config.toml
init_std_qkv = 0.0227
init_std_up = 0.0227
init_std_down = 0.00463
lr_head = 0.00606
MLP neurons of a small language model. Each row is named by its layer, matrix (down: output weights) and neuron, and shows model dimensions 128-255. Each number is 128 + 24 x the weight over its row's rms, rounded and kept within 0 to 255. Numbers have three digits each. A neuron's up and down rows have the sign that makes its largest values positive.
A block is one neuron, or neurons of one layer that tend to fire together. Before each block is what it responds to, as a language model described it from the Wikipedia text at the highest values.

The period after a middle or first initial in personal names (Richard S. Friedman, David G. Heckel, V. Shevtsov), plus weaker fires on word pieces mid-name (McDaniel, Jaime).
L6.down293:101092147152118103121111115160123150139087116126154129086083102156154161133121099083140129116119144132104147150198167110118148127161089118082116119145124150120149118119160119116116153125092133115120146095116135109160136131155131110068098078112142120123107142128119126118200148121100082107117099153128114121091168142076219117129115115143169092120128116181139151140176107132132119153116
L6.down331:097146142098088177122145155117132129113117124117165162127109138120141145152091158110124167136121143177085130097097146126144161149157136154097103139130084168144125151132134123143121170117134109085126144143104126166124072118141144131137146150145154121121105158171125108168144112115124151146171105100164091144149148097120156117124136175090140173107148116088106113117146153144128131120119

Final pieces of multi-token words, mainly species epithets before an author citation (erosum, multisiliqua, moluccanus), plus surnames and place names (Oradea, Morita).
L6.down30:189153137120107135104113106141162140210159140130116123180151142136151114166104125149086142112055115128123163157121094132147136131140141133107144077139110085125143115150147127135110100133141131151142133080118118111137110119111142084112104126152156173116123134112136141108162160073122138134134168120098111105139113156101143128171148117080107141114153096136138155134106094131105176125134
L6.down249:109118141125157135119155116102134096157136133123168136154112105122129118131138126086097156111115130150114103131090124092130112121094114148114096139094144173113112102118131135113108084085110090148126156084153151159136134125136125128145112080109140113162122141122138074128129154109082137156126136127119126143123155124163112101116117137103109166135128134078089177037115117160099122072152

Short interior or final pieces of a split word, often names, right after the first fragment: Sa-fr-a, staf-f, d-ens-ity, Al-fr-ed.
L4.down10:134173136152080118142122112118120133088217120092150127125140113108107121098156103067133136150138137127126156151102151118103151130150100102137196138110135103156119202081149133159101081121102156119132150097124148119138119136152100146125132130097137091127109120145136130086157165116149129167104094089119100112130131115125119147108067085129101091127113159136107119130091164135121112120085
L4.down151:150167134120138138147083193149135127171074130151121134152121114140125110172175158150157125116135103110152162114134120117120127145111123134142068136120154142130133130124088134121092157138086138154098162158125130171120122136112109125166136111105134140154164113122128103100115119156136129112126159158127132150151132112109113140114124113102122157138104142099148100101129166140161117122125
L4.down205:143156154105124168129116130131120140128071120140152066117140141137137135107139079085123168138126140127147161072164145076086143141142121158113084141158123096149126079101106118174119132121142148151090123102124130191138135123107110112117159072120147096141143078160133143110133158122132128115171152149136125128098109142137177155137103099155085106150126154132122149119126140117153136118118
L4.down219:134139106107112169114148115140097115130124136123133099143107157183089120159163116154135145148120164125116121093127152094163096092156112149080124138117099138116134117158159130132113152131191114125165124137092138123125126131149096139147125161142170132119100084081081115136121145114112135142150140132102132153156166134096112143129115143148175125124149110158091131131079096101086100084139
L4.down252:115100143160133126129130146150120119107127096138160164144076138134137139126151122131142148114158123139102122098097147125113150091139132114117135129144094143171133118167126136123124103135172149121116128172130127115157176115173125133117119112126113161127112174125162132098108133114113120123142160130132099130140115087152132105115133158145168107174161160118136105157156135132150070124128
L4.down279:152151134183144112133076165126134107115128096134183163167116145145130135154088143094136143119120109144136102148151126117119118164119141086112162122129096128099046115106165090168108107115084116110104138172112131116168115127095123167161161100132161119127155112125126128116161145088108110131138131162127128118114140174077166147144148144116144167095145131123149116151127107122148134123135
L4.down291:116127144097083140127169136110134136095140092141120120142124159166118106178107189119127133112157116123171131112128099132103110099132125105138134153118120128118132125114123159123114148095133097139150124197135154096107129150148149138146140067130133148127113109139132131112114125087142162179136134124117090162111125135087158122175113106107121127107108078177154133128134108137134143134170
L4.down386:148129120128148138114122134158089161084133123103119118169148135146149086142109155086122132149152161091149108123137116166119116169126115113133084080107107137105087096105125104109177083136131090115125124110155104093154135114112151151174153136082163143143097183132133096119149151132133113142109114155116137158112137111099149155114109107145093136132126125141111132132120135122137098114117

Second pieces of split words, especially "at" in sentence-initial That (also op-pos-ite, Ashk-el-on), plus line-initial "- " bullets and "| " table separators.
L4.down30:161131082179106113140105066120105135160114169148124117152115117165153144129140172146110172121136134115115174090156148136157136147076113147163111142148093152186135145100153100136077146102141102111112140098125090111149135130115115166131122094097118111131122177102096148137151161121127106125162151147126157130158123106158148163113105091138095141130133115106167157101158108136142130151138
L4.down50:127100129146124101167131131156082066129121119144103147086122100109106114158127134113149133132147094161103123129165106145115054138102125123133134134128120131160168092125140174156126135179150111123125130171106118144154160113115103146119143109133117125126135145135073148099111132144161122136125118105126117119144133099108165105107143124130139143117168108164157137144167147102136133107154
L4.down131:123125115126143156157130098128125146081142081123140110098133109146119143098136114112129124099132159129156105096118143162142125127139132119170129157116141168179074086159076121135135111144134155133140131133126146099139148133106153141112140116161082099141129173141110053122167105083113132112125094134127114163121103150178140124143104157126151183107137077151149138143166133131148114125128
L4.down162:113067097134164132162148123159127105097123123146084096119106128126140152118153115122099093103121135121105092189081135133171158122120117114094140170157138172132088119125142080155144126125114150162136113120100163138123111118108100143113116109118132105132082112125098107110106107092082175124122120097152145105129140122100143111146134114136120143132126146118132095109090188114118084092100
L4.down220:118163121148125173127143114150148116086120086157177150164100148090145132080138136110091123133153149160117128120178119131134149167124050148094107145136088146150088137139127162142060167124164150116070086096103110152114149157117101137121141153159098145116119137116123119129154166131110117120134105132126094150115110113116126125168144121113061138101090107122140103081162150075133142121176
L4.down222:127146142108153130149187119128149145128102098117130145130144105143143134101123137126086144145183091112151114154121131113108170138114109096194175161122130108090140108123129105136134109115131111124142125113135135119104088146132121127137111139134149158132051101096127146143136101100112172111107130129150141128078128118118154102119140171150062123123123178151105104127130133124114122118190
L4.down298:109130152088121103148125131137157085140134097163145140147112127113107178142116124067101159124119150105148114138147138116098136089133126127138079123154114148117146129116163113138152123106114124099151139125147144123136117140109090120095128189106117147149120120122104144132163103082110080126126108177120120117151157144118112126111129130081115111112131181137107123136116156153159157124155
L4.down447:182123145154113122095140101138122155114123163163137125123102083148137124104106130086140137100131120124094117109090148108145144177120086123114107083132132166147119105129170140123123139079147163178025148109134139095147121098125107164117131147150148112165119129112129112130129128094105144165106130139136098088142101122125151125186128128093125080090112111166157129104105065083145124129147

Opening fragments of longer words in general prose whose endings come in the next tokens, above all "part" (partner, partly, part) and "ful" (full, fully), also feat(ures), establ(ishing), contin(ue).
L4.down87:123091098144078149153149137108109142156106096144137144154140123116136139115084132131121130130113157121120116117103153148112156129085089155111133142112098128096113138139081153122148112132142167134087161106125109128125150168110163127103105118123140103089153156117130146096086143126121164115090166111127147130163166149149080146119120137122124104105118110095078192130108085139139152160136
L4.down96:159078143085140114069098103117162093080133171130140119143174104121131139128134177138138140128126130110107123142108130123122133136183128135144070085166088062101127120135127137145118127139111202165132125091147175136109124141095093119149141122104105115117115086142129104073106153140148111122118120159144104157101137087116118099132116116097139159089126140131122130099101099116101150132103
L4.down234:129126112113122136121093092083131115121139113127108108156132097072115146134128110172116132119161157121161138072125171102131149127135153124133092155134114124153140143103163149132133112120122114174167142113133155183144126105116169103111157120145091148122142143130128135138099157159153133119142139120133129140133130168117168118084107107118136138161114151153108183153149171125159127155142
L4.down274:121090141138130132147128146114133109109161132213133158101125158126167098131104109095177101144127102150135132150126146136145121131144139168098078127105153148135132092139128172119170137131197124080150155091104104127130129108107141093179124140118131094099132104110131137160190096125144137165110128147151120127136124119139118127125132100118127140105158100141157135108096120119095136133128
L4.down304:165119097188109141128128130107103119108121141174107082146122197151130130131088138138111165152172142120148105101109127114114157123093178107165143156144104112128143136146141097126120101166082155158142110172158086195128150112114127117064142070136112142146120101081157142125148134098138136121117129129116139115138133113172135130130136127110141094096126138133167154112074145102135117106144
L4.down344:109147121084152146158135099158145131161161138139110064144116134106157141129172147129116133180114130115123113112145166118128093148118086129119117137106142148097119154152145127148091124075114172136133141104112125097139130112118109127117170054095124160111119130148143121115143151167151161136142114123120181118138118088125128118113137110111113117137155079138089107052088138131112147155144
L4.down407:139130098135137138165159125129115067131131165138119141146149146155186122093123122106129099135072158127116158094122157164082096134114129113088139120087140129104121076168150137105082139125145130159139113106135117126126133149148147154142127165116137125146117099126106111129135153147125127098081148122159124117123101144123118163100132130116151155114161143138145131112158103130164146114109
L4.down456:140128170117111138114120142109140131148115133068117169075135088153122146122109148121125116145108107143140116167129157094116165129127142110121129126133119114118140134059154124116123131150128161151155156128095139128145112165132114154117125121139096121106132105119127154146125122144104068143143166172139142145095095081103098097165077115119119145095123139108096160070145102123109055130148

Short word-piece tokens partway through a longer word, often Latin species names or names, such as multisiliqu|a, Assem|bl|y, optim|iz|e.
L7.down133:148142133124176142105122114130123123125129172160090110140182128135170148100130111117117119122135152176099136129090122123160139140105122119151110115123126124114120147167124122103118113156161157117130130186118152127121156107131158152165128106177115133138172094135116128080163153133126104147067095152138103125109133110142092121132157132112102116078165107138123139130098120110115126102131
L7.down263:123106113106150163116106116108102164133176144151127111120076096144146122164089136151112102129104137161126105107151143107159123150157138177160110151154181138125128126118131167159125152099146101115124112162117096160124115116114124130142136133121150124140107113177145111145145159151117146099122119137176132161153133138163106132108126076122128126117138130200138168112118180132123111107132
L7.down299:126134060108172149165167154174104125149128119155133115124129152118093112093140136145129118107124149141114123151125103104115175139069099088147146141110160078129135110088147141108135176111147106167102125105188141116168152131124093106119123145118148151107131102111143132120122135148105122124131134113106112137142131139102129133139114124098122136070104172141103125121156118134117128113079
L7.down305:119095155121140158113124118125143107130168117145144132103110083107127132120132163167157128106142134129133126171118114124160116131154109136140140090159185123098150107117115107161105143168091115116164170086127102131128146121099120140123125115133150088174122114136125078134106133132124137113129094130130139115135137103111118077111132095144129135105110091156079125082149107115138100108151

Final pieces of people's first names right before a surname or middle initial, as in Dw-ight, Jef-f, Bil-ly, Ad-am, often in lists and tables.
L7.down333:078164123110116144104146106125122121141135156132140099165162107116148117144118180112138151144091121111113149163106114129127113118107118113062137116163142153148155133120108116130118159141168124130111153170105098160119122125154148122138096127143124142135145133127135095104159120091118151112115159158171092121119145148086084091128143150116139151099134094168151154126111133116097084124114
L7.down359:113158119117124128084147135091124132129108106120114095110165129132139173083151092141134091142137130121143096098145153141127124098126119115173122110132098100164137156153103145143126104121123114134120141130115115118120136197107127162132113155141124120122098117116158139120081107144122132131129153207111116091141117119107126119087145126185123107139104134148164115126121108105130098094129
L7.down491:096092103157105114103158119128095109106131149144134170117161133109110163132100139163100075141092163128122130105124132140118172101134115127188087138121118147121105155188087140131135113144081116099090161166117092127100103141143139122116098144132106122113112138109142121138139154122147141142158134153117134160097156091135122156152160159105126151139114144125149125103160137140109084128138
L7.down494:129161106098087179104131102085134140117127114148149143147111157168078116173125164135106148115144097115108119140145119093133145096146120135116104115091105097119077160146158125138090147117112107102109176120129143153159095100158125121135109123144127136187108092122129129162136162112138169105194077122152111141114125127085101179155154138127123102154133131119137105119113087127143126119099

Final piece of a word split across several tokens, often in names and tables, such as Con-ference, tenn-is, Troubad-our, Comp-any.
L4.down7:114127095084148110117102156109114146130134130111162116087115110137177119091122174112106147116121098098068112160119125107128123114123119110079165134103133123150159113120149124091131093122146140154143144146146120111118142072161097155133128152159119083134134097163134130171111151157123092144121155126184171123164160151086116135160121140127167149131142136153130114077127124110145157143129
L4.down95:138120118110128127132085150111150083130132158106126113121111134161153122154082134189128137117112125118131191106103129121117134101114116137130181104114096140133151111142118085115159111122128119147125154134145103112099137127134138160068152167106130142083148166133118156140140169150103120158139088124134154159140150096176113119119120132107133140137119155131165154154086093123101144136099
L4.down174:144163119099147148098133149117122152153150102165142121174133165120108128134103133118124140104107142142129100086089114064187113099127173151086133156136135143143109106126107115142182130125154154130126121165140132157107118103133119131149117150117084161125082092124146147145136150129122128120101146112190148136171132156131114111111094178116167131119174137103177147154107115149124127130098
L4.down198:111170147107121105105136153135174130141114147130080143120112114109125155116088150118112137139195110119098144109128148162149151137126123141126135105149108098169143104119107108123145149124129111148131127167163122144131119083096110076113138103095135157154149149150135117164117113100146197154102096168099168129111138114190134129142134174122117124122110107114162161176076082164141137131116
L4.down323:115151094077142149086090131125097117136158193097120101140116092130130144106124118119122085132151105147131099169115129120161147121121153124122123140112079053142120112137132145096127085121170124169071124139143147124155158153140122157085104113127109120079154119152113080135092134168137109110148118104138129123120140132154140127107121134134107143123128144133118135156143151129120141154138
L4.down384:124133083104151127134150090105081143128131144133135103112131147121091100148113131099127139146151127140139116138130138093122112160168139132094074151126150060131121141153110132140132158142192107168099135121110153126174136146093112126132145174125161126158117158155088160113137106132208135144117129127110123102138154125136100145108133122174114134136135119140149151140097150090159128144161
L4.down476:160140119095132169134090143159077198102157192107139115130122123120119159111154152130102144144156148137099113149106144114115136112127112109148147092113112104100139132088133139097118104140176152111159129121149119184112109122148165106120155164148122125164129134120158109147145160123175079122136133145101157140123119121133127173135111157134108130131138123097142095098124134134149110128116
L4.down485:122145123149086122128165123144093152124163107150117145126095135110121116125094161142128116153160125140099157100136077116135139122129153142167118152133131117121172146097127175136142133125147117174065093123135116082138105195153099144143131155114125139134131109118113151112107143147144140116135147134132113150148135146192105140113126163133136154163128119109129120120157151131107077151156

Second word-pieces that follow a single capital letter inside proper names, especially the apostrophe in O'Connor/O'Neill and first names like Col-in, Br-ian, Al-an.
L4.down22:085106084149132154112152151082116099103092158144110119120129107140111145161127143111155140115129183094141149176105112133152102127087144175141146066133127120103138143131128131135115108135107120107140154154105130119141122146157138095151121122105119177147114150114114141080184112083113080100111123116140112171107151118125113142139124121099084137135129116119108140124127117131101153108140
L4.down130:134162123115052112120122129079123137108143107082149143144162085152126093161123199146107143129149115135095160099146148133097090126121083158137145127131081090110143117140141098109136115097129118185155130113129131125164143106143126119133098117104129146126126110100115160125120128143122143121103101087131107113107142154134048163130108134123105128139124069132139114163106138131121136130130
L4.down199:126099131142122136117149142120133119136109081142135116141142089133144108104127124083149134110121052152078154110144147126117155139110122120135101127111146110144121138116125119137125126125126143116125153134143128137116134109101123136115130092137101102162081106153111147150142121178122095133131124135140101120098100154148188151125114133118108145141143100104110094102154148147149138137151
L4.down273:128120092154127141145119129103130113137122112116117125182094088123139148161135138115124116154147107116142134147160127130104138097144107104151147167123105134111121138129166130136056137100136095108056150131155120130097131099100165127156153132116145134152152119155121185172137113113134178146129137113120090148153088115113092129149121120094150115140142115172115118116119128129145118155154
L4.down306:088151145112119150130088141146146126139122108140141106097101121092139113125113129086138131116116101132096135136083110084108120143124123153087174138134135138099143154153100096121140157101128169138144114089108134122113170129174129147121125133140156151109119129102175129094192123123125151104142162125163113133176077125143153156137170099152139114127133127115146130070121117140115125152089
L4.down381:122112134167156141139174131103138130173124147118146113082111133127077112118134085146181141106154162142148081109159093156135139109144105128122115102156147117159160136130134142150117141118130134156157114073129124119151115137129149106129108152130156159146071127118115131122130117095107130134129137161141134136148094086141125110134107078141093157099150139131175146154140097083141166135118
L4.down457:146132109141100136112130179128139131093100111133174155090154135090166114150130112113098156145130110152123114131142154182136149146122129091137158139124140161138134120113168167103099097129093115146118100103142133111119128109105140110203153103137118142140155130118125124111142144175132161054148127152125143123120127127125137107152118135132086114099100168143125124138117109174156158102087
L4.down492:156098099151134151155128154151101083099141110151182162113144098119178171128145120134160159134112116162126166157110110122118130145118111125143143092114140142130110130126112124140116106147122111148133141127151131134086148130135109093110097120174130107124144121128105115095157123118166146146151137143103131125193144103150143080141144136100149135135057114132133105131139129076093172092075

The last sub-word piece that completes a word split across tokens, such as tenn-is, Sunn-is, Filmf-are, glassw-are, Holoca-ust, often one that looks like a common word (is, are, at).
L6.down262:095150112093138124119075105100148112093125120147141083127156103135134141153162139109117160102165148144108135126097123104161102112182086127152094152146100158109166131156147124111098130150123125155118091131090051041127135112128097128116104103127110187110123152129115119080149152141121174116170123120126156100090146112142078136129155099151117147142096109086121160162161154145154099145174
L6.down446:168155116122117115148117133158147114119145089134097139167151154063130139115133146106110144136151117159080111121108120133103089121120079144110120110143124143148100133091141128105104140098115136106155162108117115132111113130080141096154098115107158127113160151123129136091160173117102108139188129175124076125122156136126117124150140134103117129130109088169163121154189128135126136112146

Quantity and modifier words just before a noun, especially word-final pieces like multi-ple, e-ight and subsequ-ent, plus other, many, various, local.
L4.down23:140108159092137150147130123108086155089172139132159121136125131111122095144104093143108125123136147130137134163090145145135118154136138156107113101138138148113122155129107115096126144136132079161141140128154169140093157120142097168129157136151150133119098069142120102154142165143106163166126140111104147142140113107142107124124074132132080155156147089142095098113129114120145155152125
L4.down47:094155186141141102157169127136146130128112117105114154099099100151108133117095118108090140152097111124120092164126105148118145138154136110118163153142152124159135162152091149175124125130142104108113192133106103145100105143125096111139137119125131148098137104118125143179138089140143110122124163105119078124116159138162148111134097140149130107122141101090154133128126104147137138148088
L4.down83:146159137088142113097118131130107099189145088150118148140138123084118130129153145130145106126113166130169138106128151165160109137121111159114120121125146123127117110108150187114149097140109112118162146104172093103151114060139162137128130148116104090127112154162114126136112110116145136125107109136138145126154162131172125119146139117128130142121141101116107129121153121091136090143145
L4.down104:107073130122148049091142156144108140181107144134142155135162144123101119128092139130148133116096148119146157095152155149112163104162133124099132131109114131109160183127155125117080111111116116137112118184118129153088114124136109112107139132144132144094157082131152150121108126172156129128139136181131133126065107100116163110139134173127134089158115153125137132116142109140166129118163
L4.down173:138127132117153116136143126121100138142138099118088139081108132128156139100083120127135122144115129131160149125133162086112154146129133106094151125131131198097144163141123108118113171111125170117130138119167105132160089155141123144118143126129114118132180118118145129175095103140134123129164122104118128103158087135161138100125124106148133104099119110098127075099131117166146103158104
L4.down271:146174211139086137124107174129166167144091092132152163126097107134109142127135127167088151165145151129096110132125175126116122139159144119118141137114082118120158173096146142158098115124109107107137139100132061119128132164154148105130097120127120144110116134120127144143131081135142113153089137117160158145170102139142132130101140125127122171170125111094123079121154149126095139147136
L4.down445:155088149057141124130143157107189107113118139143146097105147113122106133111162116133129100177122131133130133151168116121097106108139111124115134159145137124118150104155123148122149135099123184112115134111164114119126104157134160103119111120135124074101144113122091145157141160156180155134128099119132158086078132110090122132125097132105128108116130123135112136109129110132129129140135
L4.down511:091145168146167094112135099116156160121080127141150155122202140122122142140096094130165135159129141117127118097133107110090205135155123133138118109072149100140136150186130151141127136127102116171128120133147136138130093148167092139143112105143157100116114102118118139154064119102130094093122115139141147158120145155119123119131085127105111117119108147100132136107113139180074126134125

Final subword piece that completes a word split into several tokens, such as s-and, Wiscons-in, Toron-to, Carol-ina, g-as, mostly inside proper names.
L7.down61:094112091088147102156104154157134117158190150126125155097145107129135133122148123129099137107084117173141111149097092151072123156097107127096064113119129159112158107157117140149158117102172146143135109146154145131120145110114147099090115124095115111119150145121122123133169167129084116120135124129167131159126156123134104127131095136131135114192122117145124098117147140143121120162122
L7.down213:119132109167172134137120142142156149119117178131113125147130144114187124114105107166141150175095124123169140154123131152095155137126144136119118108124134090120130144156149125124103158115156107090123110131173163153119149162105145096149123121164140136115130099161133107139103149126129118194070140129139128120099095132123165144087173104102162118135160110133130084148129133132117167098139
L7.down215:075117103150094124120152165152125098121124159158150108167168130141171142081136162114140089141122123161149116115109112146152121149132122101112122130170118170127079072119137124117142160111156117110137120145148129060142139135105100152121130104153129105115140164069193104098128160139107133118146088151071136116131155148151137175136145139165134148141089099152115104189164136083106116139130
L7.down280:142109091089132176089090136152150128117152098163165145120095128122138147124092149135149103121152120150135144099155117180129105101155118120078078104145107110151108131140081116077128161132134125125135143155141129106161130113134123149098131093119169145152102100137145124109128146163132107103120152096158135126148105106154099107088191144153155162097104089136089133158148139137160147161160

Last subword piece of a split proper name or Latin taxon, usually followed by a second name or parenthesis, as in Nichol-as, Mansur-ov, lemniscat-us.
L4.down26:098153139190106152097129113132141124144147137116152127121150144099147129125155112130122162130104106105164117164092134119117120130102102126100103142106164087127149128078145119130181117129114147140145136151162131117133148097134132113122104125073150101123184083091106127107153154086168122131150115117093168120154113145150117194196104119129122116100123147124148147127117123161131133106130
L4.down193:146120083045111198104091144085104162127125112126172135143120107066141137133138134119118132127162109121132111117109124167101128117199120136154122113155106144137110093104119116108133134122122108136119110129166138126128105119107147124099123151110128122120125082150116140142148090108103135112137138103159137148116139097105127158114112137131147183099098140158114121142156143105104123138138
L4.down249:109105137140109107106127108135176108086151128107069113111131128151107166121143161116164096142109105167103125150096134099107137133113104104154184132120087145135132119155148167129107104134109162150118092141124147158133130109152113140098109120101171155119134125099108071116145112135070186111155135122156158131124147123137130138192088112119125148098149125139156120106131166152124132173146
L4.down284:136116126049147107115145088143119139109130095108162123136128097136113077170135138123127127114111136118120134161094143107111091136176099134138152113151089115140124090110158152134090137101134128157125160145110152106111142155130120090139089138115130122101116129116123131109126113155165136114111167124142162117101091167102135098149084132122140117111086064138139131116080115146117162143127
L4.down353:156169104149121142138127134106179120113141080104149127146098067119096131104142132167092141128131126113124162145120134108162150114142138081130131159139157094122132137125139144158105099116144159146118140103133129155106136131128175108107140165140136157132107155079141138153121102195120140143112117099133144102178108105141098133129114128094101119129148103112161122141137121132129114139111
L4.down387:117138138083134126090092156123171161127117119103146178183084097133129133132128171124092168159164138100107141148085097131100081112171136119094116113117110124121146131120155156124119148159106127151138149110120126124135115130092126115113130130107132139197122132126121152102143127086120122136156125120113123086182083115120144144140076125134085124129127079108111143089113125098107139136130
L4.down400:124102143159140149163126120102156175120118108130127133132069125111097082132107102136128127148121108131091142118147119130132117156142136154093130089156146149130128083170132111111140099119105089142101135073100120103124115142103108116161135122130137096126139165122121109112108114151109147100102137181131136103115070113147137188107119111121141078108143141163072118137164105151140170096103
L4.down484:137149053132150154135127172121178114116138102142110142134126153130145088094119140133154161092124107130160148129135152119126154129090147140103091159118107128112162143143160110139085177127119101150097154085090082143168121118132081184157145115131149140153132129117144154076108114119108141133126151152096115114154095142140091123154140103128142168115137131102110113103115145084134111120137